config.toml
num_hidden_layers = 9
hidden_size = 320
num_attention_heads = 5
num_key_value_heads = 5
head_dim = 64
intermediate_size = 640
vocab_size = 8192
hidden_act = "geglu"
norm = "rmsnorm"
norm_place = "pre"
norm_eps = 1e-05
positions = "rope"
rope_theta = 10000.0
rope_fraction = 1.0
qk_norm = false
attn_scale = 0.125
bias = "none"
tie_word_embeddings = true
parallel_block = false
init = "uniform"
init_std_qkv = 0.0265
init_std_o = 0.0
init_std_up = 0.0265
init_std_down = 0.0
optimizer = "adamw"
learning_rate = 0.000938
beta1 = 0.9
beta2 = 0.99
weight_decay = 0.049
lr_head = 0.0043
max_grad_norm = 2.0
warmup_steps = 368
schedule = "wsd"
decay_fraction = 0.87
decay_shape = "linear"
final_lr_fraction = 0.0
batch_tokens = [16384, 32768]
max_seq_len = 1024
doc_mask = true
train_tokens = 348900000
max_steps = 15323
dataset = "wikipedia_en"
MLP neurons of a small language model. Each row is named by its layer, matrix (down: output weights) and neuron, and shows model dimensions 64-159. Each number is 500 + 25 x the weight over its row's rms, rounded and kept within 0 to 999. Numbers have three digits each. A neuron's up and down rows have the sign that makes its largest values positive.
A block is one neuron, or neurons of one layer that tend to fire together. Before each block is what it responds to, as a language model described it from the Wikipedia text at the highest values.

Description: Mostly mid-word subword pieces of split words, strongest for "sq" in census density units (PD/sq mi) and in mosque; also gen-to-o, Sl-ove-nes, Trans-yl-vania.
L3.down357:474531543485522463518498495514474471505535479524531493533512517538482532519492511492484539523520475485548532505515511514483503510529501516522502452509469507536527514496517520480515488532507509484558504540519518490471467491521509473462506537510494496502485503493481489435484515537489482495

Description: Inner pieces of longer words (De-vel-opment, app-rec-iated, dep-art-ure), plus field names before a colon in list-style infoboxes, like Release date and Length.
L3.down129:478550483523526494537477524462489534447510493516501484522504577468509489505481487526586516495467502512503512492539496486516497445495540531457551512495503531507462489512479551483493502457502516511490513504526512471500504506511450485508541473430513496509488469512513507473455465526535552529

Description: Final token of a cell or field in Wikipedia tables and infobox lists, mostly surname endings (Jones, Kirchmann), also field names like Language, Family, DST.
L6.down149:499463499532468511505518522488541491499479450510494520516521498492483511498519485487538517482453471507553484505500563504474483488518487529477504499462497561503521541493467490454524496467501477473464460499504493540487489530527504514514505549480517469506477487508509489472492488547498485508
L6.down470:504503500521499511497468528528522511507513534483483498496507523502527461461562463480526510523471506524533533512532472554476487515509506533504522524487524491522484489453465478482480472508502513497492493494497528499516506512504497491484509508517509467535515497488481511472493493498511539507
L6.down488:487522501513495452491490528487503514498498490491473486506522520571509483451522524525488476453432504497527511510500520538465486503484472516476462511497516550485518494508460530471557474478474466499525521543547492498520520505479488500449503500458481478501499493528504532483481549504490439557
L6.down502:496490507486508482504537490510465508500460516481493485479503507507494515537536461510496482434514516518504513492504515475511494517462538489516503467526496515510481521466523511463509497536500515515512500497505480523489491472466483537532505481537495539463473502498483531467527483534459462510

Description: Field names right after a dash bullet in Wikipedia infobox lists, just before a colon, such as Position, Coordinates, Genre, Died; weaker on scattered mid-word pieces.
L4.down6:530521487511507459540482496486523493496488510464517515535538520470505546465474516523520516514516492546470521506552525485541526537502487485497501457477519476506487526545492515487501555462530469474504534488500498458496518513530474526545488514470520537489537515498517461518533524514510507485
L4.down20:506477514483431512504504474513545510480501497513493501499509498516474506486520487470500456509503524535460506489491492555538508500456495515535497518460457492517521463497486548512445502463482510491509514477517518476486481525507539467455462496517451475525553483477532490522477490473516521460
L4.down37:490485505556512509510488491516490520512539533524493503540483491475557515490481544505503448494540514487529465505513502479493492521518483527460553518486515498519494509487508461511494522495550501482464538490496491497521494466455475506543512514490502475545504495515491521520494529538478488510
L4.down38:501520536541504551450516532507457517496476502517496524542505485490550510444510485540495487491482469469523481474539493476501511529470502519465498498496475500537507524483533531493481483490546469514472501514492456512490531519471511436492513517483495481504497529519445462457471512551526583474
L4.down128:508472482542466450525498474483539527481486510485490480484536504500513528488514500475481522519516537495465496531503498438533463467499510527472483543492521477549502472535479509487484486477495457488481485517523479530522483501514480473485494500534486545517512541483503500438510536474526545478
L4.down231:502498513544485492470475530540524515509511486549515521523443488494473457496522500515501501497527544510489495478545467507510486482508511486552490502530496512514514561485507498513454510522533462516455515486537480520447520476509450533524447549560491484530513530517508496458461490570507478493
L4.down271:541493513500514486513471507518538453520479479480528490547473517527540533541515489493524480488540494479485511523502446494502465502484448532500477522464512489539485463476534507505531456506529520499455493477464514463525515462491478494516496517495498522506474488524499505513541487529470552483
L4.down311:521539550504502544525473499493515480483475475510544502529483528497507478483497491482476513522514527489545500533506461540509482471499495486483529499527555540517502473453536525497514527523504478515482523504489489539558474503482491468481479531465503482538509530531503472513465542543508486503
L4.down317:529514497539500499523496515499510425477533504490496487530500524545528523496495531512495500485511482537474466512536494497513516468501476518516475493489504496531510477502531484541493522508491474481455508464522503468457491482496454462475505497478485503549522486505459523508452504508525490488
L4.down344:518504491481442493474490506508464505507516484525535527456495494512437522537486511533464488514543537480502472489473499466528499478465504478500501551502468516520514492485545531519479519505553483469576463486467522506431536497501472453472450474518506512505486516503493483517487494459512545449
L4.down412:479483523475505474498477506517487447538522485518514489560484512483510530540469463516536527494458521476517508449492502523472482476483512505496484467456535499494479496491473478516470481477482532468486499490516494505539467492515484511530511478473507471509486507539506561492544501506469491500
L4.down466:492495497471469495460487492508526485487512465485518498534540500434504489543477503463505506505506511505493494508546513540518489525529538508496506469506500464503478481533490445532509443497489504495456531501434497520518524529498468497512518510474487482505514492459518496532480484539477464530
L4.down496:523538499504527508513507496536474477499504472457522516519492499509494506505480487518455510536535454503529575470496559500472503439487514495492515508494487509481508481533514498555493524514511543511483488493506479529496504518461505482455486469473491458536524491524466554472533501526513445508
L4.down539:507512483513505465488472456523550501541495451505505521507496549508492519482500486520512499470530499465513502475535482505499556524464511543520480532505510460491488518477485478541498521490502522454504506487489522451517479533494519496521502488434526471520517496539473539492456454497511538498
L4.down557:503504499486518508534494471489517507529502500485507481519509533486520518442510476539470491512506499502467500488539503533508572470519511508499483494481525452555510508505542494532464495481502490527437496550507468491517446486471548464515465545504508497487496490509492550512505531484500525538
L4.down573:494498514460561492468526512496497512468517479506516466485488517503498513513499505489509516492502508465483457486484521539512542463514519476512443502495494499480543494479490517499505558507544462495482486528456503514512491542508498513500505506531505495524501489490496516528532451526548494511

Description: Double-prime seconds marks (and minute primes) in geographic coordinates like 43°41′30″N in infoboxes; weakly, assorted mid-word fragments like lem, conf.
L4.down92:519516487526491523495494466497500518461536505476504505493477505476498507533491531484541532486490536497455508514486520517494532513541481486474517508460493523481535517495452494495492474511487557525502494469487508565481505491487519520519484491496509518555526509483474529535495487485533517532
L4.down139:504477534464484500474489476492509515481511549491501529509491515488524475496495508530510522527530466487506472512522515549527553518465501518556461486492489510537515514470536519503470489497510514476518530518513540494500525552496474500461497491497464518491491481481511518467489459530475532526
L4.down180:521483470509507520496474487497473470515542538520448482506478470509531467472499510550480468477481502471443479502461505472503464521564509484498524481482519466525501500499483492466480515464493493483511542512552494494492503450487510481512488490505500497498479522509453506506495499540493525526
L4.down190:475480518508516512465479507489525489502551472513480484467480485517472505505495501527500522495502480499537512509479515573519489495529500524540473533460439485532483491477500494483467528471496496492509483476484516513547471486523507498547486482492489506490503506529515480554530478469498517501
L4.down207:491482526535513522481540500489516452496478520519435506500496503483505473498471520496496536517481526486465517468513520462450521514522525489476531503507448494503528526515493477496480494513493523483516504513529500516523447509539444487502498492514562498529515469533470527543488490556476506493
L4.down224:495513476471501521504482507487459477453497466487531518462470513484491537531538471516509536530560490492462492566506534525522485481460486459530505501469547504501501489508488515538464484479498516508493473484476472502497510508494542515474518521499476496551495563505520491531524495500473485503
L4.down251:481473523506509498511516485501513493503453476479480487488459514457477495515493504514500559512465495499494506500503436506533545470490517489478488515498495474506536489507493513533477491536537478520505473497491525509559538485491504489467484475511492495537507478518525488516550494486489480467
L4.down258:502472492508506536472492486515529465471477508494481480494533551489505507488517474481495463489479469469524473482454492450522527483521453477479509495515516482485523531490504533526520537491486462490531472561551485554477510484498500487493551508516477445480480520546513447484501499504494495523
L4.down305:523510524466491526505476429528506504499549507491518486492454491519525525484515535518528460473519463491508503465522534472513497518487482537531527467515473489472520510451475459528449540521519503498489491504514513496483509517508518515487534502525463487510533521526547526494492451464490536547
L4.down365:496521471473532505519509552519481498525483515468536465497495539496479512511495525506505480518492487505490544520483471503580485542468441462476448499486466457495462472492470482517479538446470496539519508496539524472519497494493492508510545495510523491542536500511508525496516503493492503530
L4.down377:495487555462545491500540522526564469515498488466462498453486541527499494495465496514495472518486447469498480486492498479506504481490476497454514509546459490474490477506458531458460524491524521483483463499475532487490535491484493505519481499484484530510534512524537500518479507509471457474
L4.down386:488523517510468491538495493492496489498493529507513521510477478510493505550476525490460503488546475479467560521466491525508491492472542462484449494492489490482522507521495458477535519500502471483473481484505470533469507506492495491481502519504512545506508498528513478485510479503512475512
L4.down418:530480492521504532487478483507487494466498503539475457542472523481500517472503467538513479494507518547490541489512469536484493495532500489441481517474467463531509523503504490493470491497494497514474500526477514485518536479520480469513512516501541458528491527516509466540510499505491506487
L4.down454:471531504558523490499457525513530490461503527549523530493486528486478544515453499510463474560473480497505509516481502490533511462519492481505529486519503499506492462490511521528439455441510440491528516486479489483491515540480544487499516514499505485516521501488497519472442508472498495508
L4.down565:483470515514498514478501473518531503505522496496519491511484502498486527506540517475539496474492502502498477513464531462513487504480501489498495548452473492487522497478506498521532463511507503496449534488508494527492473475489461509490547464498503518520512472486503468502519495481486491509
L4.down589:535500552511535472464511496515524491509478490485482505489488520497512495487478545515470522482503496507495466499486478467534506569485491527488521481461538476478490525487481469497540472494550513456520482541515491476499491510543489468471544488528511529557482568487581433473499490500470530514

Description: Mostly the second = opening a section heading such as ==Demographics==, ==Career statistics== or ===Climate===, right after a paragraph ends; also list dashes and table pipes.
L6.down139:491466491470484512506502471515487463475495538527479504509510517484565476494484517427480448548526492532523487490542495485493478523499460573512500489496507482519488475471533497510518440481469525538535503527436495492519517491497455471469532479437498499524449512521545509460490472535479513514
L6.down309:476488469525494526486534480471481487524499502480534515468520501519492514483493464518507544429511550491468493493497472511540501492512495567505523444509514472425535468461518465456537460501475493561519501472522497483519482480526523480512490493499465508487528467498510480538535519523523466560
L6.down318:466504480500500497503491477496521537497495512517476530484548480497545495467535510445510473481461493485565506487526483475516478523531458532472500491499545472472486525473547532526508460468498526497486491488460534499510497513507501529504518521509499516480496490536484530516523492521537522519
L6.down392:487514519563502512548511478481519505513529475478470519463472483493509461532454496533477503445474542494496510513472501473506497495507484519508495506491475485468465528495473520503533532496510490526518469508495493494528505537511489463536497495490452468532531521520552492527463494512509508507